Weights of a small GPT-style language model, trained from scratch on English Wikipedia.
Architecture: RMSNorm before each block, rotary positions, untied embeddings, normalized queries and keys.
Training: 224M tokens, 6827 steps.
MLP neurons of a small language model. Each row is named by its layer, matrix (gate and up: input weights; down: output weights) and neuron, and shows model dimensions 48-111. Each number is 128 + 32 x the weight over its row's rms, rounded and kept within 0 to 255. A neuron's up and down rows have the sign that makes its largest values positive.
After each neuron's rows, "fires in" lists the words (lower case) most often at its 100 highest values on Wikipedia text that the model never trained on; "fires on" lists the tokens most often at its 100 highest values on Wikipedia text that the model never trained on.

L3.gate339 [138 107  93 128 160 120  50 112 182 118 132 113 168 181 159  96 129 119  74 197  94 110 153  97 178  86 129  80 133 121  86  83  84 132 119 126 144 125 122  97  98  85 166 134 124 197 135  88 130 131 137 119 183  83 152 153 118  75 190 154  93 135 107 109]
L3.up339 [105 123 153 185 159 134  93 161  96 162  71 111  86 161 161 110 106 148 116 138 125 175 165 133 128 180 141 169  84 173 105 164 184 126 111 138 182 202 201  50 142 128 111 119 133 125 141 140 101 127 102 138 130 139 139  93 110 169 172 103 101 104 135  89]
L3.down339 [122 132 129 129 128 123 121 140 156 103 146 159 145  70  87 147 113  90  93  99  84  93 160 134 159 153 144 131 155  81 122 146 149 172 184 162 120  72 109 120 115 151 150 140 126 115  72 127 124 117 156  80 199  50 127 118 143  86  62  81 110 146 112 108]
fires in: "to", "that", "described", "found", "be"
fires on: " to", " that", "s", "ed", " described", " found"

L7.gate777 [112 127 204  67 106 138 169 117 171  80 174 140 143 159 136 121 124 127 123 134 177  67  81 107 145  86 115 139  98 141 102 101 139 100 117 153 187 115 113 111  94  95 125 130 171  90 171 122 106 131 169 169 104 136  97 115  98 182 103  71 158 141 116  82]
L7.up777 [138 113  91 129 133 188 144 166 128 125 134 123 148 156 149 124 136 177  87  95 194 115 149  88 136 167 159 112 155 101 176 112 134  83 178 129 114 179  78 137 167  98 142 137 137 125 180  71 128 128 111 151 121 117 136 184 137  99 154 188 177 182 145 106]
L7.down777 [126  96 112 130  68  77  91 159  96 143  92 132 174 137 105 110  75 150 176  88 119 111 140 118  87 135 111 202 125 135  90 163 149 116 115 184 153 170 121 172 166 162 144 143 126  96 205 101 130 178 161 171 166 167 164 183 185 162 150 142 167 131 165 156]
fires in: "to", "not", "will", "would", "that"
fires on: " to", " not", " will", " would", " that"

L3.gate784 [151 127 123 101 138 139 152  99 178 113 168  94  84  60 121  88  97 128 120 118 182 148 130 146 165 144 152  57 106  59 130 159  85  81  36 152 111 146  67 130  44 118 118 123 128 196 136  62 129 147 111 142  56 107 120 119 106 106 133 133 122 114 140 149]
L3.up784 [137  92 164 111  79 160 171 103 134 137 130 161 119  51 128 146 109 137 112 160 141 150 144 148 115 149 107 165 143 142 140 148 146 154 115 167 195  94 142  79 178 114  78 133 176 166 122 104  87 115  76 103  84 116 136 106 183 114 149 113 148 108  73 125]
L3.down784 [136 101 111 117 183 165  85 141 130  74 146  87 133 134  98 138  97 132  80  97 132 125 156  98 167 119 187 126  75 103 129  89 113 177 133 123 150  52  93 101  70  96 139 177  93  81 148 165 113 119 184 133 146  95  93 107 146 120 117 122 125 130 155 143]
fires in: "to", "of", "among"
fires on: " to", " of", " among"

L8.gate479 [103  91  92 118  70 196 147 127 160 137 103 132 129 171  98 102 164 194 123 103 105 119 114 211 112 106 121  97 129  86  96 116 125 136 156 150  85  72 164 130  90 168 118  93 127 122 177 135 152  67 111 138 107 122  89 155 106 132 114 148  91 110  72  94]
L8.up479 [107 116  78 112 130 169 121 139 105 132 146 131 102 128 145 136 113 105 136 148 166 154 149  73 129 139 174 154 116 105 134 113 146 155  81 118  83 155 114  88 128 170  92 106 167 116 188 106 143 119 103 171  53 176 111 178 123 127 165 108 104  31  70  94]
L8.down479 [164  92 170  97 101 139 107 185 178  93 157  67 127  99 108 167 121  81 140  79 167 153 154  87 111 122 105 120 117 178 155 153 125  65 123 119 136 156 133 118 116 113 141 126 131  65  62 172 129 132 176 155 161 117 131 112 162 129  57 125 131 188  95 181]
fires in: "that", "for", "when", "after", "who", "6"
fires on: " that", " for", " who", " when", "6", "7"

L8.gate15 [152 162  81  94 180 138 117 106 117  58 130  95  57 102 141 109 149 128 181 122 129 162  97 116 136 123 182  92 153 137 199 132 139 162 125 110  68  69 101 172 121 142  76 108 119 172 151 111  51 157 150 195 117 154 136 145 142 113 129  86 124 114 111 105]
L8.up15 [143 108 116 117 113 133 132 113 155 147  98 123 172 160 141 143 189 108 140 117 154 111 122 116 134 155 101  76 126 114 165 123 114 117 123 120 126 162 115 179  94 181 142 162 109 148 134 144 118 153 165 144  65 186 185  58 104 145  83 126 207 146 137  42]
L8.down15 [114 174  77  90 150 148 143  70  94  64  91 135 104 121  62 106  88 141 149  96 180 124 119 148 162  64 141  87 117 113 118 160 108 194 115 113 146 117  70 116 170  88 138  87  98 101  97 146  87 176  95 139 112 119 162 127 133 152 120 132 165 173 129 164]
fires in: "of", "in"
fires on: " of", " in", "in", "hor", "du"

L7.gate243 [103 103 153 171 144 152 171 163 145 134 103  90  74 205 204 106 147 109 162 121 182  49 129 144 133  72 152 168 102 122 133 133  59 141  78 125  99 133 140 100 112 128 138 133 172 154 126  94  81 174  62 110  61 162 115  99 169 178  72 157 100 109 232 162]
L7.up243 [107 147 121 154 166 154 161 145  79 130  97 111 102 140 159 175 147 132 167 173 149 111 103 121 121 113 179 173 116  64 165 149 118 165 126 189 173 202 111 104 195 165 158  96 108 147 107 135 115 177 114  54 112 148 123 171 121 173 136 138 165 125 128 128]
L7.down243 [140 129 121 167 104 157 101 179  75 174 146 143 107  90 152  97 133 164 131 163 172 114 121  85 104 193 195 138 115  93 142 115 109 101 165 100 109 112 187  62 159 150 114 127 155 159 140 127 113 126 117  94  71 141 190 140 131 152 131 176 119 124 119 131]
fires in: "it", "he"
fires on: " it", " It", " He", " he", "ch"

L5.gate785 [143 130 136 149 150 163 141 119 118 168 107 108 113  73 168 105 145 112 144 116 122 145 148 131 103 170 192 153 125 104 131 125  81 156 211 103 118  66 118 189 117 102  88 135 124 106 135 120 150 180 125 132  63 121 163  79 127  80  62 137  98 105 100 144]
L5.up785 [176 118 111 129  82 100 131 159 143 146 172 126 104 131 109  91 152  72 175 114 159 138 152 125 128 103 141 122  95 128 167 117 146 148 161  96  52  55 185 180 109 149 104 152  65 147 161 144 110 140 205 167 111 110 104  92 126 134 124  77 146 136 138 151]
L5.down785 [141  37 137 108 143 140 145 110 115 116 100 111 163 150 107 149 148 159 146 139 124 150  88 165 115  90 173  98  89 156 135 119 160 150 149  87 120 107 154 141 167  78 129 167 122 134 149 126  68 176 189 129 144 160 134 120  93 141 163 106 125 204 114  61]
fires in: "in", "of"
fires on: " in", " of", "in"

L2.gate161 [162 147 137 157 135 128 122 133 114 182 148 160 146 147 140  86 210 168 133 126 120 200  53 116  85 151 193 124 160 136 124 123 145 105 127 160 174 109 105 141 105 101  62 158 123  91 147 132 140 125 136 151  98 190 113 160 114 146 104 146 161 172 131 190]
L2.up161 [184 112 127 176 122  93  93 139 190 201 161 192 134 136 148  94 175 163  80 171 103 155  83 174 131 125 164 125 114 131 129 131 122 102 112  95 220 125 127 140 114 115  97 116 135 133 159 127 121 128  92 145 103 210 174 164 119 120 118 135 149 187  61 123]
L2.down161 [113 124 141 135  58  89 155 114 140 145  78 134 129 153 138  78 196 134 165 125 184 171 131 110 130  80 127 119 133 169 132 118 166  97 114 129 118 101  93  96 177  96  96 176  92 137 141 143 140 107  80 111 130 132 115 180 118 138 170 160 181 183 123 190]
fires in: "would", "may", "will", "development"
fires on: " would", " may", " will", " development", " need", " birth"

L2.gate429 [100 129 117 137 108 112 131  72 113 134  95 130  97 141 176 118 177 105  83 158  87 116 112 144 155 140 119 129  98 123 135 140 140 138 120 117 143 104 138 107 162 185 109  93  82 164 196 166 124  79 143 155  43 124  96 160 135 105 123 107 114 142 109 103]
L2.up429 [135 109  81 138 147 141 159 112 156 157  89 144  84 106 156 117 162 142 146 156 117 161 174 201 144 105 124 101 119 132 143 112 139 149 119  77 104 104 166 146 166 133 134 124  91 136 196 141 176 112 182  82 105 150 167 142 142 166  74  86 117 135 131 179]
L2.down429 [117 156 129  58 142 150 110 153  95 159 121 115 145  90 149 180 142 111  95  96  61 123 118 142 126 167  80 107  83  86  88 154 102 115 176 102  96 174 151 111  85  89 184 100 126 155 141 115 163 130 190 160 120 113  90 136 104 135  65 146 148 136 167 201]
fires in: "of", "two", "four", "three", "six"
fires on: " of", " two", " four", " three"

L2.gate575 [109 127 140 113  98 119 142 147 207 108 140  87 117 135 130  90 112  86 134 118 142 201 147 106  79 104 156 148 173 112  99 112  91 105 100  88 158 151  98  84 112  63 115  64  57 166 134  85 123 138 193 153  94  98 130 128 134 119  99 108 134 138 118 149]
L2.up575 [103  60 135 123 121  89 106 209 103 182 132  97 179 102 167 129  90 144 187 107 128 128 119 106 106 152 107 135 108 173  74 115  96 101 100  83 158 143 110 120 121 120  97  92 141 105  75 113 137 112 174 147 132 177 126  87 108 165 117 133 184 169 160 157]
L2.down575 [138 134 192 137 133 187 106 106 216 133 111 104 117 124  90 130 187  69 157  97 130  95 119 126 140 161 115 115 112 152 123 103  92 131 192 124 185 135 149  91 143  65 117 130 165 122 123 162 143 132 170 122  84 110  71  97  56 128 103 149 131 125  86 127]
fires in: "to"
fires on: " to", "ed", "d"

L3.gate756 [139  90 136 167 103 118  40 148 124 145 171 131  98 110 131 116 160  97 175 116 171 144  96 132 196 100 118 131 130 119 111 109 137 138 145 163 149 136 142  90 108 171 141 134  61  37 177 152  78  99 111 113 109 178 181 149 123 129 125  83 138 181  99 122]
L3.up756 [ 77 134 129 112 132 157  79 114 113 151 154 132 147 134  99 145 104  96 203 109  56 117  95 118 132  98 129  96 101 141 148 161 159 133  72 108 186 157 101 116 138 133 128 147  77  97 130 153  89 158  77 153 157 127 118 117 150 161 104 102 123 155  79 126]
L3.down756 [114  58 104 112 163  95  67 119  42 135 143 134 122  95  95 110 163 103  95 127 120 137 118 111 199 141 136 130 181 145 108 136 156 154 125 116 132 148  91 118 146 195 115 129  78 100 139 148  88 101 102  98 176 167 123 154 123 185 108 168 124 148 120 124]
fires in: "to", "may"
fires on: " to", " may", "To", " To", "hall"

L2.gate424 [ 89 163 161 104  85 132 157  75 127 180 129  83  99  69 158 122 148  92 169 131 159 161 122 165 133 100 169  66 121 127 108 156 100 139 151  90 145 141  91 119 141 156  80 138 126 142  89  69 159  91 135 107 147 106 100 158 125  83  96 106 150 103 128  58]
L2.up424 [117 101  98 136  70 174 130 142 109 105  75 112  89 150 163 127 138 163 117 133 128 161 133 119 163  95 152  76 101  83 110 150 143 179 122 111 165 130  75 100 141 187 131  67 146 105 180 165 150  95 125 133  94 152 137 174 147 111 112 178 176  77 155  83]
L2.down424 [144  84  78  74 126 179 116 131 136 102 134 138 114 104 143 138 152  78 113 113  83 159 194 109 160 172 123 152 121  91 148 137 103 106  90 116 110 189 120  82 156 150 174  98 123 128 156 118 157 129 139 161 158 159 103 187 160 147 148 199 137  56 172 137]
fires in: "four", "six", "three", "seven", "nine", "2"
fires on: " four", "3", " six", "4", " three", "2"

L2.gate547 [163  88  98 180 157 135 145  98 111  84 121 152 131 194 122  99 148  81  96 107 145 156  98 105  94 157 128 139 142 135 157 174 125 142 151 156 135 189 155 174  74 107  58 180 137  86 157 154  95 139  94 141 112  94 177 112 120 141  99 108  91 150 146 147]
L2.up547 [141 121 142 154 185 120 115 127 135 102 138 163 133 214 159 146 132 122 111 106 148 147 111 112  96 159 101 136 146 163 125 137 125 117 139 106 108 177 159 139 131 116  88 147 158  91 136 122 104 126  96 151 147  86 153 113 137 135  93 194 107 222 138 111]
L2.down547 [140 107 162 192 128 128 147 119 182 152 140  91 113 156  98 117 124 130 102 117 163 140 173 145  86 129 120 137 148 151 118 164 115 132 134 115 126 157 131 128 125 132  94 117 189 127 148 164 140  84 125 192 127 123 182 180 127 156 106 116  89 143 129 205]
fires in: "would", "but", "did", "may", "could", "will"
fires on: " would", " but", " did", " may", " could", " will"

L5.gate504 [117 113 144 125  79 149 102 104  90  62 175 111 133 106  68 153 123 154 157  85 144 153  90  81 184 155 122 119 124  77 178 187 163 100 102 119 113  95 119 136  83 114 114  82 145 183 129 112 111  92 112 101 125 169  71 145  95 118  81  77 151 122 172  74]
L5.up504 [149 125 129 131  70 146 157 134 139  70 165  80  83 108 130 128 129 158 100  58 112  80 187 146  66 137  90 163 102 120 116  86 197 143 108 107 151 126 102 144 127 130  83 120 122  94 135 163 106 116 133  84 152 133 118 176 169 159 151  99 149 146  51 150]
L5.down504 [ 98 143 101 136 118 168 146 141 158 102 111 112 133 115 154 101 118 137  83  97  89  71 127 169 105  98  57 124 137  76  99 118 116 133 120 126 155 134  71 104 145 138  82  88 116 106  82 158  63 132 122 141  84 151 160 174 164 143 102 141 161 111 106 174]
fires in: "after", "when", "as"
fires on: " After", " after", "After", " When", " As", "As"

L5.gate386 [103 138  71 159 149 168 114  69 145 170 151 131  99 180 163 170 116 145 130 136 106 142 119 104 101  49 121 165  79  87 123 134 110  95 142 107 111  96 106  88 179 152 146 141 125 121 120 158 127 161 145 144  95  71 142 197  93 180 113 147  54 169 130 136]
L5.up386 [131  82 151 147 115 163 107 112 114 145 173  97 149 146 163 169 209 141 125 106 116  95 118 141 146 154 137 139 129  81 134 135 101 106  82 125 121 159 130 185  94 186  64 112 171 174 145  68 100 164 166  83  93 163  94 137 129 111 165 116 165 113 142  93]
L5.down386 [121  93  79 149 142 187 103  73 132 122 131 131  64 154 140 150 113 116 145 149 188 162 103  62 118 103 142 168 141 125 115 138  72 162 193 148 178 100 160 152 118 157  92 124 117 114 139 137 137 161 195  80  76 121 134 115  96 135 103  82 122 120 136 133]
fires in: "it", "there"
fires on: " it", " there", "port", " It"

L5.gate392 [127 117 152 117 183 130  89 119 110  76 140 197 136 153 107 129 129 160 167  67 113 153 109  95  83  71 163  92 135 112 119 138 172 185 145 107 116 133 174  89 143 122  91 116  82 121 112 109  71  95 139 102 122  84  52 116 144  81  89 118 125 122  87 112]
L5.up392 [114  97 173 144 130 109 183  85 120 146 125 146 106  64 109 156 116 126 152 116  75 141 164 132 107 183 116 116 146 112  96 154 204 168 127 153 160  91 195 138 192 138  98  85 135 150 164 167 129 132 108 125 101  84 151 170 134 173  73  75 134  52 109 129]
L5.down392 [155 140 177 129 101 136 207 151 134  88 107 125 152 152 108 107 119  84 136 109 102 124 171 110 121 143 103 111 105 140  99 164 131 135 141 131 142  90 173  61 147 145  89  71  79 158 127 112 118  80 138 136  69 104  44 104 113 102  86 113 114 157  85  89]
fires in: "as", "that"
fires on: " as", " As", "as", " that"

L3.gate393 [198 125 116  86 191  87 131 159 123  78 141 137  83  98 101 115 102 130 174 128 168 126  93 167 118 125 118 148 153  76 178 124 110 102 109 130 124 115 130 117 116  92 116 115  87 102  97  99 120 169 105 149 123 176 124 127 143 138 121 150 151 163 168 126]
L3.up393 [154 116 150 122 161 102 115 138 147 117 114 115 133 111 103 143  96 102 166  83 185 115  98 153  74 129  97 163 140 108 134 173 161 140 123 113 127 131 103 141 138  76  68  80 112 123 111 127 134  91 108 175 110 127 166 118  89  42 123  42 146 152 117 164]
L3.down393 [ 96 144 125 112 178 155 125 114  47 167 172 190 125 105 106 112 137  65  81 105 126 133 116 146 137 130 118 150 132 111 130 114  82  78 139 126 132  89 168 108 124 130 141  98 127 121 122 145 103 141 157 143 135 113 100 147 173 150 119 138 161 195 124 158]
fires in: "by", "through", "among", "protein", "in", "creating"
fires on: " by", " through", " among", "in", "y", "ing"

L2.gate75 [117 150 154 112 173 119  84 131 196 173 163 135 110 127 110 149  91 176 167 134  69 144  70  96 110 113  84 147  60  92 120 125  83 128 137  93 136 126 170  79 118  84  67 178 132 112 125  55 119 161  96 131 134 158 145  81 118 112 130 108  50 117 100 157]
L2.up75 [101 153 155 138 166 100  63 131 149 142 142 157 127 139 118 170  63  98 139 134 110 143 115 145  95 113  72 149  85 149 137 166  87 145 131  73 115 121 167 127  98 139  84 137 152  94  94  92  69 174  87 122  91 153 126 138  97 170 199  97 101 117 113 131]
L2.down75 [107 138 143 177 122  93 182 124 154 126 123 144 163 136 121  92 104 231 108 194  74 140 110 102  30 157 103 145 105 164 156 102 112  81 151  84 114 106 174 120 119  76  87 150 135 213 194 108 150 108 160 124 144 124 172 141 203  61 154 169 124 155 154 102]
fires in: "are", "is", "now", "currently"
fires on: " are", " is", " now", "ly", " currently"

L5.gate584 [169  92 121  71 172 151 135 133 156 107 231 153 101 154 144 142 107 120 138  70 144 133 139  85 115 113 134 158 185 115 127 105 121  90  66 136 123 183 100  90 104 114 149 116 154 102  73 144 103 142  68 102 171 135 135 114 184  77 100 111 166 134 158 155]
L5.up584 [155 106  93 129 122 117 100 172 143 180 146 114  99  46 105 175 121 122 144 147 152 146 127 131 110 127  84 135  74 126 113 140 136 140 191 119 151 151  98 102 194 131  72 158 173 149 167 100 155 140 127 138 107  82 156 158 109 110 106 141 108 179 135 167]
L5.down584 [146 104  87 135 116  77 139 136 153 151 151  90 144  59 126 159 180  46 113  81 143 120 114 132  82  73  65 130 112 135 190 164 159 164 105  89 122 207 122 135 129 155  94 162 151 128 102 106  56 125 121 124 157 145 108 113 160 109  78  98 100 128 103 158]
fires in: "in", "san"
fires on: "In", " In", " San"

L2.gate370 [ 98 111 153 153 128 110 117 130 158 106  22 160 129 140 216 115 142 163  77 154 167 143 144 112 133 132 120 181  84 141 143 148  84  80  95 136 121  89 168 142 160 199 137 115  62 137 115 139 105 110 136 110 144 131 135  81  90  84  86 127 110 117 143 138]
L2.up370 [118 153 128  43  96 145 173 130 176  98 222  83  96 136 127 113 147 117 164 122 122 109 161 153 149 136 119 105 103 116  92 116 150 160 138 164 174 110 160 132 100  73 135 185 204 116 109 157 103  90 105  87 186 157 119 134 155 164 160 171 151  96 129 134]
L2.down370 [144 132 122 124 139 148 100 136 155  46 195 117 116  64 130 156 130 147  82 103 121  93 192  91 166 115 140 117  78 105 128 162 101 180  93 146  70  32 129 131 118 125 124 158 162  97 139 133 106 116 112 149 150 159 112  79  93 168 128 136 147  84 145 138]
fires in: "by", "before", "from", "around", "to"
fires on: " by", " before", " from", "ber", " around", "er"

L5.gate737 [131  80 126  73 130  77  95 139 119 170 152 141 100 110 157 112 117 138  97 101 182  94 134 120 162 154  89 155 140 158 119 138 119 144 130 190  64 158 147  67 112 118 136 123 148 129 141 194 117  87 123 201 140 154 134 142 186 120 118 124 124 122 130 123]
L5.up737 [104 105 194 146 159 122 166 132 135 139 123 184 169 134  93 152 120 121 149 120 161 144 116  64 172 111 122  93 179 119 158 158 180 129 159  95 111 114 111 103 130 175 160 129  83 116 110 116  93 137 129 146 130 117 152 148 187 190 121 147 126 139 197 185]
L5.down737 [109 164 128 140 106  97  70 201  96 102 113 181 140 135 136 100  61 141 173 126 108  99 137 123 146 178  83 178 175 127 112 127 146 127 138 138 143 143 154  81 129 132 121 106 157 113 124 147 100 124 102 151 122  94 174 144 122 162 119 144 115 137  89 114]
fires in: "to", "may", "can"
fires on: " to", " may", "e", " can", "tri"

L7.gate91 [133 100 147 156 138 135  88 167  96 114 148  90 104  99 151 116  98  75 115 144 146 148 130 173 101 126  75 204 108  75 157 121 119 143  78  91 178  90 124 106 125  49 152  95 157  83 133 145 125  98 159 119 105 199 135 124 117  98  68 130 115 103 136 108]
L7.up91 [ 84  83  98  92 166 130 168 142 141  90  61 106 162 122  99 142  56 117 101 144 183 131 159 131 165 178 102  51 128 150 151 134 128 117 125 105 150  94  91 147  91  77 180  83 159 133 142 167 197 113 163 137 165 151 122 139 159  99 137 130 106 177 165  90]
L7.down91 [145 148 112 189 135  99  99 178 151 146 141 164 119 144 125 125 146 152 131  82  81 136 122 129 140 183 123 146 104  69 129 172 121 161 133 168  97 141  91 108 136  49 128 117  75 162 179 111  94 118 179 126 108 162 110 141  94  86 124 131  83 116 153 196]
fires in: "on", "in", "up", "by", "through"
fires on: " on", " in", " by", "ke", " through", " up"

L3.gate108 [125 172  80 131 116  76 129 143  91 134 159 147 176 117 143 143 152 110 157 128 189 109 144 133 117 170 143  81 131 153 101  78  91 111 118 127 130 160  98 119 115 114 112 135 188 123 121 127 151 119 143  99 180  96 143 185 188 126  97 142 115 132  96 149]
L3.up108 [ 82 118 134 100 130 143  72 132 138 159 109  98 154 176 176 150 152 115 141 146 172 108 113 139 115 118 171 135 169 128 128 108 118 110 140  84  69 109 130  84 123 126  93 149  94 177  99 108  80 116 152 159 125 100  82 182 104 141  87 166  77 144 170  75]
L3.down108 [110  98  66  98 165 115 171 125 165 162 104 191 139 108 123  94 122 158 155  98  59 147 136 132 113 147  70 167 109  66 125 164 186  94 107 100 124 167 143 144 154 136 159 109 126 161 129 120 143  99  71 159  90 175 102  62  60 112 159 147  96  91 108  81]
fires in: "of"
fires on: " of", "e", "ing", "te", "n"

L5.gate440 [135 192 136 132 169 133  96 154 135 134  97 147 166  88 104 156 127 187 109 137 182 121  46  48 126 104 107  83 169 133 110 101 116 128 138 117 149 142 101 185 144 138 168 136 202 108 175 131 106 149 131 159 119 178 128 119 160  71 100 165 111 191 105  60]
L5.up440 [ 79 123 133 101 136 154 126 103 146 131 178 127 164 138  73 122 151 158 135  67 178  91 117 143 113 169 147 100 139  82  97 124 145 123 150 165 114  48 172 119 132 158  93 173 113  98 172 140  71  92 118 127 102  56 128 180 140  86 133 126 120 169 114 105]
L5.down440 [114  53 101 150 132  98 153 153 152  65 112 101 175 130 192 108 105 138 162 126 119  99  92  93 103 106 125 134  47 133 145 120 161 138 122 159 145  89 126 136 137 108 170  98 149 120  94  83  93 114 118 138 129 180  90 105 136 110  92 104  93 165 160 139]
fires in: "of", "during", "that"
fires on: " of", "ing", "mb", " that", " during"

L7.gate801 [ 49 138 184 112 151 120 104 142 133 147 133 166 183 126 130 116 160 167 137  81 114 181 148 162  92 140 137 161 170 143 119 164 100 110 150 122 177  85 135 109  72 149  90 151 108 147 138 107 128 155 118 119 125 130 145 110 118 155 162 147 105 166  82 110]
L7.up801 [116 132  96 163 129 135 121 102 118 110 143 183 189 148 160 136 147 131 167 114 140 159 148 167 105 166 117 156 140 198 206  94 157 146 211 147 150 168 143 138 118 141 168 139  69 175 107  72  82 165 129 169 146 135 162 141  81 137 141 109 130  82 111 151]
L7.down801 [ 97 137 101 147  65 122 123 137 188 152 119 132 144 120  77  99 117 163 134 155 102 112 106 110 131 160 114 224 145 134  95 164 104 157  56 142 156  96  96 163 150 112 137 158 159 174 178 131 106 129  91 113  92  94 118  41 129 135 152 122 156 191 144 124]
fires in: "was", "is"
fires on: " was", "s", " is"

L8.gate194 [161 131 131 132 126 105 129 156 123 102 214  49  91  96 109 144 146 115  89  74 192  68 112  65 149 131 103 162 126 128 183 167  90 118 108 125 108 125 177 163  77 106 132 136  45  70 119 160 102 191 171 105 109 114  88 123  91 114  90 137 157 125 143  50]
L8.up194 [111 129  92 128 105 172 165 135 169 111 144 159  95 134 172 186 117 106 139 139 160 105  90 160 147 142 119 150  50 136 124 127 131 136 142 143 157  89  88 149 139 100  43 164  98 107 131  87 117 102  94  92 143 144 166  92 119 110 131 135 105 128  92 168]
L8.down194 [169  97  32 147 155  91 143 175 121 120 125 108  80 120  77 199  82 117 111  86  71 142  90 143 160  83 142 147 157  84 107 121 123 113 136  72 163 153 154 131 128 137 115 103 130 146 161 105 122 202 114 123 172  88  87 120 145  91 138 103  91 108 102  80]
fires in: "in"
fires on: " in", " In", "In"

L3.gate596 [ 84 147 149 130 188 134  88  96 143 135 137 154  50 114 129 118 146 180 121 142 183 107  85 140 130  95 120 195 117 164  87 108 139  53  17 135 130  98 129 129 111  61 127  89 106  92 172 130 132 131 117  92 133 165 101 176 178 110 131  81 151 161 153  86]
L3.up596 [ 92  97 158 129 185 158  98 154  91 127 124 158 179  31 122 165 147 174 114 121 202 148 138 154  88 176 116 143 147 157 106 115 172 148  93 141 115  95 113 173 187  71 103 122 100  86 168 165 190  95 153 112 121 100 193 140 117 109  74  58 118  88 137 145]
L3.down596 [102 156  85 134 193 113  82 110  93 137  94 176 133 130 114 144 147 130  92 145  71 131 150 121  82 111 132 155 181 136 174  92 191 111  43 170 156 186 150 121 155 169 144  71 138 135 170 173 110 125 129 148 162 138 135 180 172 154 161 187 132 137 148 126]
fires in: "to", "will", "would", "could", "xavier"
fires on: " to", " will", " would", " could", " must", "avi"

L2.gate800 [111 151 170 153 155 151 122 137 155 102 123 156  93  94 147 115 116 117 117 130 172  99 112 200  97 220 164 134 135 146 170 120  85 158 150  96  83 123 155 100 102  82 114  67 145 125 174 112 116 135 143 127 152 132 102 141 102 188 129 154 127 100 157 170]
L2.up800 [149 143 146 112 141 159 157 112 164  75 124 103 151  57 154  97 130 144  98  77 129 186 104  89  69 210 145  77 189  41  63  96 120 105  94 126 111 122 172 157  95 100 142  87 185 134 113 124 100 117 157 176 147 138 133  88 171 127 140 126  83 145 125 154]
L2.down800 [139 109 113 108 188 142 147 192 140 119 139  95 133 197  99 119 139 109  91 154 125  85 115 149 190 112 164 167 130 125 159  65 123 125 151 146 130  91 127 107 147  98  82 151 137 156 202  89 163 126 117 174 119 115 116 162 132 122  85 128 126 130 105  98]
fires in: "by", "through", "near", "no", "harbor", "jpn"
fires on: " by", " through", " near", " no", "am"

L3.gate691 [112 196 166 109 140 139  99 120 150 122 123 113 123 150 143 109 137 178 130 120 130 112 155 149  95  58 143 236 149 154 129 144  99 166 192 100 137  83 198 194 113 104  71 187 140 154 207 112  91 123 171 134  93 126 148 157 156 149 131 152 116 160 121 149]
L3.up691 [ 93 149 153  82 107 140  69 124 100 119 143 160 114 157 158 105  76 167 124 111 105 128  98 119 117 131  94 175 144  80 117 159 155  93 138 104 125 127 138 138 193 119  19 164 141 113 149  88  97 201  99 147 124 101 161 149 125 167 128 165 132 153 168 108]
L3.down691 [ 86 148 168 178  83  87 126 168 123 188 105 180 167 100 142  99 144 108 177 147 113 130 151 130 108 134 136 195  55 115 152 114 146 143  98 119  79  93 147 126  75 158 155  82 152 165 192 120 117 116 121 125 132 171 142 154  94 159 159 160  99 120 178 158]
fires in: "which", "it", "that"
fires on: " which", " it", " that", " It", "ci"